Weights of a small transformer language model.
Size: 22 layers, MLP 640 SwiGLU, vocabulary 16518.
Architecture: RMSNorm before each block, rotary positions, no biases in attention or MLP, untied embeddings.
Training: a variant of Adam for these matrices, 509M tokens, 7764 steps.
MLP neurons of a small language model. Each row is named by its layer, matrix (gate and up: input weights; down: output weights) and neuron, and shows model dimensions 176-303. Each number is 500 + 40 x the weight over its row's rms, rounded and kept within 0 to 999. Numbers have three digits each. A neuron's up and down rows have the sign that makes its largest values positive.
After each neuron's rows, "fires in" lists the words (lower case) most often at its 100 highest values on Wikipedia text that the model never trained on.

L3.gate518:478541499516543509517494524501474476489513533522546485543463396509481484494491519535493483444500438514431480450472541460527450523470469499549560482457548535500404523466456492423419543425458438544516472431472514505520524535517558594476519500595441521508463562487483526524600517558544514500463480490540489491485489530500566403558477580521482503496466486565535553467511503395479564478658
L3.up518:471481488543567501447535456472490508545495516521548488475462484513517531458512586543548487417510485475498455448524528480503476551439474509522515500469499487450495466482520536466474495514436416552500443462556485551569528575481482542442498523586495475518544537496462501558603608558590524500427486481497498517555472475492517468510531527494453490469525487490464546498483566410458505451550
L3.down518:482488551476560463530480522578509510469504513474456531553523456483537491693520466493484514549469465554549553520428516470562484492504527527527471504520591521514538482494482475451443525462500516513501572521401495482421480450558558485549580495468459553470495536461506482475400483515520507495546524524558518515438502508532524504487410502538538487504495527509494523443478430444476540465527
fires in: "high", "country", "up", "higher", "low", "upper"

L12.gate446:509477466507481518474468514499555512499541481462507444438474482552465537469493541565453520460567529453479410478598475534515549458437465527530490540490511556515522509490436517491512543554523516485517482481544463492417467472465411498451499486493445491527509471515555491472591483501486509454513454524450618485511507465501506572498445484553463481500506592534583491479505487519473462493456
L12.up446:472475464562426558441489492567463496489510461472468540511480427471491452544538525519474496426521539546455459463529496483485493538494497461511507550503504497535485529467437448521506556501461523451439461479516460541484492477470445571456532541468475534540495475453543489475494516548469551489457492522470565502530429463497544461487506471479474495457443497516437558455484495434443443488458
L12.down446:472460525575439562377523470518480511563498543561525483489524467461553403517529489455453387523537527490491483532465534511479487497508506497571469443552476455501464476484586514541539536463518473452536533462487470486479441467485468529540532514515503522521579412486515536486547526540463603466457499530485503465547462534568509489505430416482496466441461520454482582488494531431491482491516
fires in: "he", "i", "it", "they"

L7.gate292:472473540518557521517471444531514490496502539432473466507512468514485504498496434454478553462443430486484559453528493520487506524588533461502518521550466494533513545462438531477555452525479559455538466435472518484454427468449490405508574481464529500520501498452497496436525527500453519490426478577478477427473511520503522606485506494535470501486568496480593553532519507467503449506466
L7.up292:465524533519596491467481455545526419515523559435503495513508535490480520488454491463522584443460448430458511453531481499571473543529512453444487528498396500466507566480514567453502427521465490445473460434513489484445454454503474481506578472500478480542501481471507449499513594492394475519442563552494498451485483514489507557503481489468464459555490511513515525567579531396473456469472
L7.down292:443422543514455442458525551466532473482481505483442587431442474449532489578503548487518451512550440534500483417478464537525521500477531522454542566429458494461553490529502579469537505469470503463489429432508503439527500443543544568551464476501500504485488485500558534485444466446504501481512468473517446477496521481616462482544512505495515484528432482528499516522507481434463513527482
fires in: "million", "000", "most", "two", "five"

L10.gate310:498509535548546483500568499490544474509541482499504434561464484510442492493476433551500430520430538527540463479544481563482509447502515500495423470565499542534533458389479477516498553455563521538556448445452547467454534446467516474520564511468509502500553454429450528516561425476499527497499495558459509504486482466502553571531505469505466427474498468467504484556507508543507447464466
L10.up310:476589492541508513520548468527485582534517435509487509570538451433413493481480477477570507523476451520488477498449481508478486498556512522502432433481518500465543507538509389489485494488545468506467535518454552522521586485523489502469507540496546476429540464457479488474564509510488524452559551567516532527433526498528484465513470503564458470504482480437455510463486502560452472478510
L10.down310:495508466473592441568451498429556449532454466509566503567458434502481494510447487504487422492442490502545531479485498540560583430523510516556492551455512464476473509518540524560523519448500471594521531480535525542460414512496468538472486497472519531558549495471444466479490535504549463545496480539480519540517482546379494487472557565407480535498496497511546515553518485462559551466517
fires in: "to", "of", "in", "out", "as"

L3.gate377:525498502573480566535470472486484466584529510551509506522511491526434483497530491536513480499526434457463470555512474554492480498528457485487429496480512486449512615420456460533402472542496426504486430448507555536517434496513497475481501512538516446545519519530399504510546536468493511466516482523469541398531511520523482482498461544447515426548406533507515480485470484540549519498559
L3.up377:504508568614480494432544498501480433526455545555535545486503537560512546506515518515508503489503447433447404547552517496486484516529478429529492479512484496520502563405514469496446454549539557517471480471541540578523470524515512489483461517487373523507536515499497521523481457536477492524478488503450519400496550500515456444562465493449440535538437502530480477490498538513448548471553
L3.down377:502494517542536498456550537520506496450417526493533462483491478482515540473544471507538471443497510435478489509528556472470531552508471449507570485486505483584455466492543539469522489473524562568496530461523519550545505529504488515503461540569408595519497542493507512507495430502480477550451521484466411459511522504482508464544461450543436586495504519495512499494546540511408571438536
fires in: "as", "the", "from", "oudinot"

L19.gate248:516476448499523472504466473527541505483559487443469455508470498531502483466488482525399482441540548482501550505579472549579477490495521481485545543436489509533478433563467534525527546483475504475547521457484430489519498511525485514526512507505485472510526541468513527467609464568510562537514521429514491462523520488526457517406486565490556496393465537502556490559541454486444478520555
L19.up248:519548433505558579536487478496458516517521525497566486478529522561468502477484540558537445585520509491527503437526513474546473578489520420581498478597526415460502481552483417481492530496540476511399558491525496578434482460508502565548565558577477457492445448452510429537467538531484460517475525529498498540578509498476530474530492505523477464569510448517496403448556468430544570496534
L19.down248:517500430519548486487490476444546486456589479449475526537520513422540583411466578518495579492510559564531467490405434438565511490538544487447507460470494493475552504472504578496487460493438517529490453465578485484534563439504496518543493444489449493511463445454472449490524538503437500441557468519540497480537573518506434556489471440468525527545455505531439492508504475420487528558490
fires in: "an"

L14.gate556:445565495519499477489436538585547495497507540504450489459510477486470560472497520467434577422506525491606437511505485487467552400443440486499533594461443566470475583445513502538563529504465525464530536462528504470475469497476487536518482470482531437538532503534445505448528476536455495497543483576509525486530523544552452524521459540565477468544479517487501438564490532546479507544439
L14.up556:488554494510622488510569547464473502448505482501553462499511445524502495486553491500516555479499538495471509509474486477499538482448469462518495465512499510507463505455555486520402454495547471516458551562518565489503466466492502460489482470476560500490464510507417469547500553436455470497468507600424439504532487528444424517568496545451552520488413565561451493563509534523521437469550
L14.down556:497553559572517496458502542496503517480469476515482426429388517499494564521481541487466546450526499481536403482510465467504515503481426529493503516518438571514467483459482506478516472447498555489496502469473530459495522477488501523546485535451545541474430471473503525566548538492540499556518431552451499537506468503521530478506519481489477507511426413613489491450560466506422505516496
fires in: "the", "a"

L11.gate270:441533467503464537464475469475495445609478447527540460553550443503520513478547453484509519490457421453478510494518496508490501485517476473499507578455490530523552549562507489407456504514525509417456415532530524504549451521553487482505497486546525474504559466428437420504435513486576477459459479558516499514498530534555570449495503483458456470470486495497527576455498479531538529544481
L11.up270:527488483497542500522486554536547515538488469526516555498444458555564444498492493556584474517468489530509509586504503486453486489525421480516500559555481474500470534525523434462446476548558497505513508466563556534488537574457513467486509495478537564477561528493446436526568486506535511531539439515568539526435466498495502432496611548537552570534479528429470532507497534506549562435488
L11.down270:471427430447504513455561517520384455470464497487513548520521593395519544512561460504472488524453482500529453476494470465538507530518558522473459444527490438468396465523502470491505513504504525477523498484506507511499527488458558537475529536528452583519377472501503409483483505470492538527546516466516515577476533515553499475553472497526529524511552525513539499478402560567396491500514
fires in: "as", "from", "completed", "until", "since", "became"

L5.gate15:484511485475545475506509534471501517492505482569509502512504452512488510515559476598462518374519453448443494511529543552548563502506437503490531597470490531469513600487443545503458426484503428469516442422568559542469499502532503526532509514549493547510495544576388472466522493439459545482548468525523474465549449497582533545493518555520508527460471536500525429469431472559490476511498
L5.up15:504496477496407510570495466513463470529503571536555539502519539444528488483479538452530487517484427535550587520441495501519380521435482475499532436482512477552512499533564434583487485597488540516465495558397463512504533481506584492492453481454516464492518461463537517588527547512536513483490546446526491579479499513457520433493508496445509473486541445507451497575564554424518518514498
L5.down15:510506524554490492515501477498517500568462538518490544540494504526494514316557524517545475529502488521450515514476424580530428457490508504533544452504503516501521473492554480487462479500516544511489472506524478467553492518467531481497484466464516469514471490499507490544533516458493514498479540455499501546480500525488504408539498526409494416485497508494491517515553478479527536421560
fires in: "the", "this", "on", "it", "professional", "affirmed"

L13.gate350:498483418442539564471528570521509486503481494524537498443522463539568433498492508457501438446510538509485497531483474500409521432459519540541465505511428430464532494535539463596520446514461508539524514477490499548511516506482523486553526454456488473439497540520505560499470505509499453484539541467485508533491504496533516465460531505551517449502568536532530508481509399528546389476462
L13.up350:498476498518545432473484437407525460514503515545550483513497509561555537516487536539410566513543520532562490564523501497469436456526516490534515465519503497464470591450547526516501570523491492563477524538567458493510438533469531464520470480552445425490488414415484511433493553493479533420460524548412568517438509452525543428459497516535502460491516521430489511507514530502473426508443
L13.down350:503509497483476467556490446519476490500438484555509503432568514480510442593528486508496455473529470550445472534487461495539502477490519538501487469515455507483580419453514520473432443508517505498511538491438466524482514556482508486455462458499529450545524497546502477472486511546521469433538462505489457576599449517500510458521465501492510456502517519481495518488463428501466531529463
fires in: "a", "and", "which", "the"

L10.gate566:569462526601551446479521408549484519449493501535415548454557431516429472512472431555421448446504487435522483463550466526506468449487474505476430463585456504452490507451470503513404525505483408479520497507519503509534508489548458505503540515551478501527421541450476558452506443485501535478576456566373504499521501527468506551508459528498539510443484531424533423467512575549509429505421
L10.up566:440493488507481415404495513524538506472449519507514479503492488528491509523538496514573499481494475504524481458479475503508458457488503454498554477420497524509542461502529459573531522481503510547489498440474536467521599514462531424486517544478528415429516535493513460440509494607550530504508519501502543545483588537495495547509478432432481494513533441476442549537539581483467449581474
L10.down566:449512518451473503510442512494534480524417475503500509513510444463531496564469458485474519519469428512573506498484415494451528465483481449507474474514512521535481481498516485574504505490527455445510508541441544513457474448523506468424501463457536560566512501524535562497530512552472463545562488497459493456467552466460490526497475496456443509552448476465512492559545473529482531555500
fires in: "of", "for", "to", "about"

L12.gate310:500532464459470394567468493495475580504495478530459484494497540457521499493512453514467460444466462466486440500495519587428515439479519540450516494469476464416551514499408564457487503452572459505568498529573510454467490514405461556463457477513512490451488526508511468476490465497538567524539492515524551522463547510498438532552446582600534514489491500502562512472470503536530452505447
L12.up310:557481516519462464525543499500531485529488479511495524420488453521468536521408470405472523459492564468611453489546471571475536475458442490418415520471534590469517488467468473539507471483440450561541504544535515530538526498440503496532489505534498419501493577485508463474565504543543517473520497505467558451539523432472439495427451477486467550551544530537519563527478583501554501516447
L12.down310:488498501478484555524514480544503550545418480436544556533522559546559504685488455502515511494469514502523535485468467475459575459478559542583506524473471515490506512523538506478452518492500477491501454465491479524513516481535501509438513489507510468512421478544485544512494558534506511524543498458523521502528533455487512503548529554533533537502517519560519437486479495521506530537585
fires in: "of", "for", "as", "called", "like", "into"

L9.gate316:527480437517475482465553500509545438473471503525461472528536487498506470498459400542432474504454505460593474457515517541465553506439462582500463483533430523542479451524483404527484472443549487490485490379522489569440531487541495528480480443506547540545465508586522581457484529484465499501507419416531544541542536468500502461522537525502521521436448506407534493460436513555532511450499
L9.up316:430469521550531509475538488525443578552509419516448499455500472493413571505480472471446576496545468512477504422514489449458526518497501566465442537510504509521483537391531540477461483496499478556485619487484508477489473506440500440547545489392492454502536542485471502500476528507512504441481495567464557547469531469515525585500468490542575471550469503462419484479511513520508454479429
L9.down316:498536532558492407466552499504538456509432478449502476530494499527471493570479486470466453467506476486520492473517562503502537492513424497475459520529468501446492480452541424571484465501513496524455424436520471537403534433498520546466531466504491531548455477570536552486463469501461498497479459464539544530509571519523515560471517462519471536453458515529430407494459549576497474479504
fires in: "of", "by", "to"

L4.gate49:559501519514536549480472492522536383469500570474465432615532500457478546475491556563512505416457424503497512493479497545560549490518448564476521520505475514506518503511521584468444504506529471505465401403557437445498452514519502541442485475579537493518499476491510501505529428444507447555487423541516503462517556582467418534457480522521437494545528471480535528494436433502422501467572
L4.up49:507425551475525497470462545519492434468517581527414482569426479551487521488569532555501541443437461498485526473436510485538444508540451485453532526484534480508503447548477553484502459470506505494530399411495508434548489457571575480511467528511434550501494501516507494530491421508473553543454489472495461510455509555453471507453561527448414463490546463520450467440480502453418542454584
L4.down49:445478516466468473541537547490473597541505487526457545461450488537504514455553435468488542550485474511523483457456464464490439514482453420468463465441554478547489515467524502448582448508474553476538524512395577484492534449540544492523516533423369469514555487482463448549435492495501596465486568381460525580437451524544517498525538525440502472445506504550413471503553519476452480505526
fires in: "high", "main", "different", "highest", "additional", "higher"

L13.gate174:510545429500549458490490476531506533525512459559590476563489494473466540489529554480468553516543407477460493545488479506475470457492520608519536567456486474498563574517460558596426449509447521517496528512455536563557509488459504475496492509549499469460484502566515472518581469495495530461551474460566487572512574484468500507476522508519490457470561499483522551492534530521539483504553
L13.up174:521471435489488397482524499474475481461511463565547504477577478502442428512502497446538484516508476549524505517472457489546488534491431510430536501464510489519574486496485513528480459507516494480472474489446580544568489508531602509506479501566528441563454494469474419534533566497448420512512486507540465415424550479458513511518460523447538501507550489518539518504522520508490473463544
L13.down174:476486576525510515543570447554564512425475511480513536463468490536504470511483494553546528491461531460430499517469473518534543498482399543447469545519567501476498538525515513486420478495492527491533495445535525488496514475512470506501348452447486473462493496498540393529487481510534456519489513418498495527516481549535497454405485497445545471504428437514512543492471442504506546466506
fires in: "the", "s"

L11.gate99:468529537447385502527509443542508508487544500438482464470464466503401562428549505470554586539562448512449522464605471570510485525440535517446557523537523562510484550519500518485578533541417528410502517493519496442524487534513448453485523564475476421525530506478453534535523442466535527452448536563444499451495508532514504549452451529495473514470521514486479550518480444522505503543552
L11.up99:478522537464472516464467517517495460466501433469501498464556475442518483492515552448501516487521542536504544509565522467538492532422494525507470508480522558513508595539476544516552520535435526498469497503507462483456402477478465500446547518472557476551543504439536464441553446434463454466458513527535463398487451465521563514535539483472482542523490515520483535505418495506443547519528
L11.down99:475475552568515541483436500535541513430507495504515478493534480512475550595479469509481452442411440470481469496463534515461528499497475548479433463482408481498529504468460490517521499517505433485466499508526476512420520562434529532466449421548536513535532525539543466485522544494494451524527463524540497546471471486487490485486525553484526534516519507475560523462459494599477429505498
fires in: "a", "an", "from", "one", "considered", "made"

L3.gate169:470469535466456514554480447521512490544518517556508483461430499572474535461537478502454500424487504564460529536468437528461498470542524551596420475493478507480533468483518479494558478480522458512557472497472476522472493547437452475478544505477593539476451561541474488435475504464501507536501466627495464478562519577514545530530416514485509476483498520524518506572463554520512468451556
L3.up169:524425575459476525531451502543571508523468532594476529523465501525468498531508467511432458543470511520481536508404482555480481441561520534489491478492561550519508479499499463493548494457507473530550391480444453494551510449478524481483582543494475513446484479535532461432451474488502519505518473490566471446599548520539521477535537528457381522526535468470603549520531537503553494528551
L3.down169:510435516450468537478503504536484510504515495565573522527482502475498476645509475575506461527507513487500496512436524580514461504557481523483530428503515519512509529544461506523471511441535506561463453474489470498578493473492546538489586515529392573454510487491522517504472477491503515476501486429525585447525556514542510428486541526470362513500552445465581545468490498465504525545507
fires in: "after", "when", "while", "following", "as", "with"

L10.gate174:529460477493507529493587546471455599531538473478458412513479465495498475496493474401473431533566518489511527524559479502477526474540530466470481491550597479563495474488482609530467496497525492532503491545508523409460525474534495527466558530512543521493496491545577602473425569501464478499517451482521542531510502487503519517488517452535453501546527538465440515485503538451524544456465
L10.up174:494471500525490535431451487550499531493472549529500524469511448553492538521497437507501506488516495556490478526494515524509462517456463432517535460492472489436532579428495454515474585455480515516561499547593586501529516577519444521557549557509485503537455449468612462462467536521498549444469525515467556474478469558531530488539470517422558481458497515522515474530477508530488507535494
L10.down174:568518494504452440482523430513482429459525521566572524558506557524529517532529483504532531496499547463476486474521519468450466499511478481431490477477511568505479438515520527521572554559588497467457528472412540465512445432537532497433472473522558504496528522531480522507527500499511496485519459528531500524541496491483471487510533479528442525493526532422502507453504503508462489521547
fires in: "they", "him", "them", "he", "blanchard", "rfs"

L13.gate617:466479574467496479531512483489552564538549374512466466531492443497425504465508581518472523437498503497565522486522489514465527524532497461414591459517524515521482548573399477451579506469553541494532558507528548485483432469473503483565512506454544496412472439468478526469476510550590528520549485497530474532413517505461523533427515457481534481431584497506492537528478573515570429465548
L13.up617:503542506463512534523471547443523502491531519413508505432486456430439549512403514465461481401530493430453489515480493424478541537437514539579504553512431499507481432547478492512531455542512510563513483575490430566477532521511469535557451547518497468567504540484519477498535532496519546526535536474598486495434490510488523452497507563516499542497502488489457491536540486466513500556511
L13.down617:502469528535484484561605541564471534496453424499430527502442475536485499490467461444521484533469530561485514489453513556477487542556577509490550503542519536554536454554462510407509521508471532529532459508528560481496436438528560499507587497566575551475499420486506534468518432442525516471508488507447452500458545488524509534506585508512527479502506499525444578599453577481484471570555
fires in: "on", "in", "states", "website", "history"

L8.gate394:455590395496520527459506465467488593535500420448499502508475487539491513482376532547487543465496533513549468466555467491577478521532550471532467534502442421440509485459471475473570471525523509503470494431512458427476432452493383468480595475533424443510518537528520505527489436506544503460472481526528497548486434457479534578491509520515432477510527529537508475495433585539535527551425
L8.up394:504571471468435519503489476537479493553494481527452576502535486504519447490484484549475471524451515477518548540526505502536515531545614480515480475522413437443521581441461453489461475555498533489450478489502543506452492507461464454553561522552493517527479541502494394441453504531510557552493476514498514520490528428632604438449526491447463538455544466482558499478498505515577547568487
L8.down394:541471505470542491536563457476519471549549478492531497491498527509491499624530502514449450511479477534503538560415472544499458432495506507532535500450483514492538543513535512509483525520533510441513510552478515495497537539508527470456454452522640492557550466505549551430501552514503542476438510543545515547490478424590484453507490468528480491509492424473463470477575485513507536413560
fires in: "as", "be", "is", "they", "she", "he"

L3.gate51:484522508452526457529465581530532473506552545485435469462497422472484537498520507519487523449489424533484510467468474493503555535494431499542527550505465519457550477485477513471498436440541478493538470432559562526473449567465459523512547508519518454532503468532454502493432480468425543646535455519525444515595512491472451478535479466519486479566463541565496480477416556503499492519484
L3.up51:508545470479530450482491591469468448492515562558450437496577489469546518546531531497476489456467439517408496492431557531527491443526438471506550477505510524475430473446471568474456502526474470540461470507540469570488517539474503537478581515534585527557497430514452457442421452476496507514504428510523499535563468503518475613534496526485459522518473471463561479504529503529451464507513
L3.down51:480460481497530474464531559461452419510497520522497522518413518445501500558523569530471530449528453487520531511494507537504455515516483487494538549455463519485494537466440486481505469458477489544472471463545540524543507528483522483484517502490527638568483488542484490493396475493547503517426465498497475510499511504535553471506566518489513509479476500528521518544484473538513467552535
fires in: "the", "numerous", "several", "different", "separate"

L3.gate603:487493529566479497474479598587563506542437531524490499510479505523469568500558513496409496444425456557556534456496547516538533498506455420570517551536544515489472514502529474484503464501555533455565504457529557481474505503467487540548561524463479539498547452563447524527534501491491544475461454533513472465547518528505473552454529573435547519506512522488541540567472545477480451452479
L3.up603:542544422541529533502493490469458453506481545515512556550550492486449536470466506515541513457453426518543492440514540483537543516495448405511623462506483541505389536444541496481513538511523525522478522494593552526503466522469485542483472454500516434539589402491478456514482527459494469440483525485482521467526472523488499462484441559505467371459471474529469546497487571498503564525504
L3.down603:507483496542478475515489554496520515475453499485432511493485473471488527353493502517482503467518486525571533501495551462512501497476473525513549558476537599542498458455492490533453514490527509439488542478481498527453481449551508513507447498484511465470565483551468472582506534476488488491492467542514429543494440486483421522460516525441578543505455514538518515536505503480464562410482
fires in: "the", "it", "one"

L9.gate501:493509461472550420533506503562532498500493463506502455502514483545465496494541471538488463486466454503484492584449416554498460440515430498493422513526438508484509532492529505545481440490533507475507523545509495493452564499416524498515560526495449513475499540564448471444500500528493476525478444583463561528514482484483517548500497531500514508504523535421494510509441481502478430519392
L9.up501:476494482505536465470512469493521607433482467526549523526567525499468546488476463545430472494529471473539470453503506499471540468461458549547512509392458447555496477539534473482487526497523453481462495482522489502497529511437549536539447527458427535490581476508508551461518566552539479509496432460499564502574495538512529565465452459485464581498504447484405524524470641571526493533481
L9.down501:489543461478539520508543493514509506521475428495466464490521511525527480377517477538493431472558484472531510532532473537514521530510447534481439505573431523438461506462516472516436472522582509502496521440511495491461466471451543536493525477518499501490472520548473516478489484551507486566505455563480518479516481452463441536540474525440519476540519502451488441462425486520499486434443
fires in: "for", "about", "on"

L13.gate276:536487560499425508570453470514475430492479513480475476478493469465429462503555480477529502470466462509558588514563398504475535526468488593428435467476561540557552518444444463553490520576417527442482522558535521563511481529503548463508485539446599420532554445500452491549486517539502495546502441527455504467544472461589513488445471536502597544502502510543523438518551533510512472588537
L13.up276:529560549500500554523468452507468487479514531535552523502578447515447511491468491423567541546450465468539469500559574501488511560524526517516489522494547546491483518482517473478475509473503487438524547500550509597458529451420517492451498478452490518481557477468516475527520521489458568494450496514464576443433466479507483527517432524477549537532443524492508574456485489575480505531544
L13.down276:500423451481505465494476447491509499529489484483526466506440482459517387579581485549417483485443408458443522456465469462546532448515519492503523529479399524555514536500480539443454515512525461507516460443498499517509527502471511511495514528497505469531413515487471482535532500512496391567520472548566477445499508554468520474556499528437520523556529503481443431489531506543476462544561
fires in: "made", "make"

L9.gate186:516498536467456542460570466501435503502545439528459514513530521479403544466482468533504498507490403561533489574542464469524519521478483507437429524473493495409492486523480541524505477533499532535468522492525498517506465498513490423437415457497537423511577454516539513544520520525499485458465465544512560543544541483477526514491557484456570455516541462449545514543516516514475510494507
L9.up186:443485528512471467467559492498480441469462515517479475531536544398407456487551528598509493471506436532381501558493495539549484506504416531414494544477485482441487471548510533467442458438530497519461531440486455553530509562554536484474357491436491473478476475574528490514485523485442495536464464448523544508562590491463523497524591481430516494514563452458570563497533497472508516421541
L9.down186:473481558533509449495474523513544437488389528486466490570546517444502491497484573557498496499496494543471539504457541482501460506543502601492464483483492491560458474522549465444476458454419476506500487485490477533570528423582579549514442454463530575512519543513549464451515526500494461458520535431510496499503518478467532440489512495484437503505517466527502532543490486521513562459513
fires in: "of", "the", "from"

L19.gate412:521525505522457506523496458563558443518564492438536486490538560590452582440464514544441456504516496485551537515550461512540544473470461425514517537570481568489487451471477482512466521544470527462472481475462446511513507442519432524481492522506498448547482529484556556484436514534465478453468438467507526469463513508505473488516520489521501488514562523483531482493514509429478501557513
L19.up412:476529566471488535506462467535499465516513550420488510446529527530491520480471537511492537467528522527486510442520454526524515506491516415549479527602571544538470508538548473561496446520432506454456501483511490481525523467524472523483546503525447427490467586504484559451430532511466482456431512558519518468500556475469473467512517486495520541560478424445449444550479476440543570538503
L19.down412:500519537517491530480432553543487460505565552493521406499481527509482557480511487470506475549476513561463464523410470508470514446512450531540522518513501516467481492508515501452514463468423468561475454493508507485477479521514489464526587535488356518505536438483478577499491478449465536526546512416498576556502507524460483470474516448526497450486423421458555471454543499498466565558574
fires in: "an"

L12.gate254:508499529474503450505410457446557571532575423509503493495528485501489538498397539484445529453506478489529479486496470450468513520518529589547517524570463471487510541599500429468547525498483481551470512504492571547580459596510523494552504458521476512427502483467468409492525502507522490433489509518468495452403480485508489511506494548536515497533547543492500533493505467504597414477483
L12.up254:483511509518537525525559526410503516450494468508533545526446522445526532531547534490548540525465521474425493536549508519511453445542467527511508503507535493531483466509527481481483518525524538536548441563507499494494536549503519525472455514495561479508436472505487458545585539467532513513465525509545481535523541528492448468490434508526482507431439503441499505406553532540599482483472
L12.down254:491500551420455527507555486522537428500426481474455547462487508500517452573539513425495489506498501430552463511518457491534571508523454490459498479501548552432452467500399465490482526470427513412504462503513505476498507493458508532511503517521496475524496464390406591489472478434545461540476550473423568580448562462522534563419507462586510499505529493534466516509527508548471570484542
fires in: "in", "founded", "from", "as"

L9.gate457:554504475522439591553503477508537428532458537457516518575498511515475480512526506471534513486489486481470512521476505564431501538501459476498567495525585471536475486566461364383465528546525521492486468453561502531498500540521502534434510522512505471509564510502404537568550564510499515497512520465500521483521477550460480495475525527479521541413559451404487541480515512537496543483579
L9.up457:509569495473540518597449474501490487547494490501478485539542449498448521475481443459484360464563517522499493491525517536501451516512503507436520455527536365512522460548464465429507533556440531487528455447556521532491462552522538471536539517521470502491546517451471511492527556525560562520517487492496459546527470588489578523509506471479480501450524463495514548510463501494508534582509
L9.down457:438513431477508539500531513536483474501448542483536505503492496514537511638496527543492573497496500555498523501509632514506524489537496499511511508502553523456573540503525474489482482491511592534497471481508504482475559508435542469468505483509501540494457480464437533454531532499531473499490473418544470496475478545559547493494523470468502547462529486503494564499496501539457472410448
fires in: "since", "total", "until", "votes"

L7.gate610:513485568510495494450499481556482519522531484485483484450500508470490581412569453457432526433474396579473524456598501557514528496485477537465460440522464498508460483504445571498480506474457486515513427491503457434482478481534489480504507501443471473454591493474540497435473484459480525364501481557420454439507585488500457512466409502486536506479473514473503615480450518469504464467528
L7.up610:450425539499487504485492475528504501522492488440497587523486433510482442507549476513451430455432417536456511489556542534500522444460555517492481536476470471488558436523479532528478499519495526476559469592493498526436503446501547470585484517454516514492487535487560522466473478434529593561538476548472509521551520485452430609467489492527496484425431537500488470515505507454471470499528
L7.down610:433458586512496472512510478473507486520490471456440539447562440460544529438459486501466472459522492528504509443546453463566543512446494525541484445492471479444529548462461535445486512496497504469474433544519479504521537463528488505537511532429559465468553457498517541500475488476471510490472473551509428423467508462549484451483479558522552534521461560566503545553477459431476449513444
fires in: "one", "year", "most", "000", "among"

L12.gate477:446413532493497482457526515554548478543505474559486491449507503544450492459514458552542558387484501500496499464500471516504528451538482504421492446520503523465474507470441496578493529493431542508513503515547430400481453490507547438571520500547505484511498517475469539440522554504440462493456531526421482419479545524441553578502485490506465504546499490512501482515509535512516476513483
L12.up477:495530523444567546455520539512516434524486577524514564496544498593488471504505490469556467387497483481482474508480462456470517481464559520562437483510541499454478473538485435501483444528449446496448478451488394570537566556485529525484466528474520487534574534513533477573574505542436463532482575480561451527531478567521510562449489456478498487474423502449497487490420531544464594450555
L12.down477:498495468510459606485537513492462517500512520473451499544576512455427514674461506542524499536480498480509510523475473473504406487513569498471506499443498550503500519496519569568555512505529552559550512561546434505564495533511531470598504501465414377564409518551543477522477502505498528454462453419563497470499506530521501472539465538525494529552499482485496516540484501487459512506535
fires in: "of", "the", "on"

L14.gate546:525541520505478453479516530560532549543496420523525519442565441569458479486569521518502473402480503500525500509493498488477495452458506521471479508513549506451531502500405451467533446451518469492591592449483441512504474508497460477510491555504512510489520525431480517522546575525463452493526499486499530541492526531529525522425496547532502536497608506526502544541507576481525465497537
L14.up546:538490468621489518520572459428529503534507523460577522461470531482552449485497495461502529454537531494453473534504489434420521572485541509484517466564498488375516490520523476521494499505501532504496467484497463442484491502499489389482494489437510509517481452473515534429466550451457458481518434537551536467530471508526572520524498471546500553455468499527458492473457545483514483498531
L14.down546:502549509509441501445446536510490442545497491535524531520590477586423442569482516522485441459503541485478514570513490489449457544417493560502539527506538470585567449511539525524556505464499477479581530470538499511517458498545484459558498497483541462457461563560469460513535516476504510519499426467536466465460489531548525482474519557477483501503585485458517546471589528569498528537443
fires in: "on", "22"

L11.gate69:471534542550491545502443520447512538572527505538507447491533414438431491417431566502437515495419557443459512474481488453470513464564431476538491571526543505537504462489431545423537498506531496518527470494480439493493475530482498509502512531497510466463489507536480539507447481533497544597517466542468412533578536530526515511531487466541457505536506504477472509580496491553534554583518
L11.up69:507485558552474492543417460470574494509475526557498493430525483460494531484529496458503482523497563502546412536568476479488510555561524526554469510536516581522543514533528496524511536421575486530458463501592505541568457518498449537451481464548479449465468472459475534465496503538470498533476603577498442524569487492517503465503537435523412458523443556487479470576475518502540572515524
L11.down69:576489451381519470511576463530513485499510527482467510589452489525476500625521451563576516473503435497447520523512435523520483552486527570426521533469546518466538498536575555480472479523519503507478475388498518449523499503462549492458425424542535453526519571522454500490457537443504440490515528437522544513431519482469507509543575552492526470477454535455552472448503509533510508524525
fires in: "as", "a", "with", "the", "because"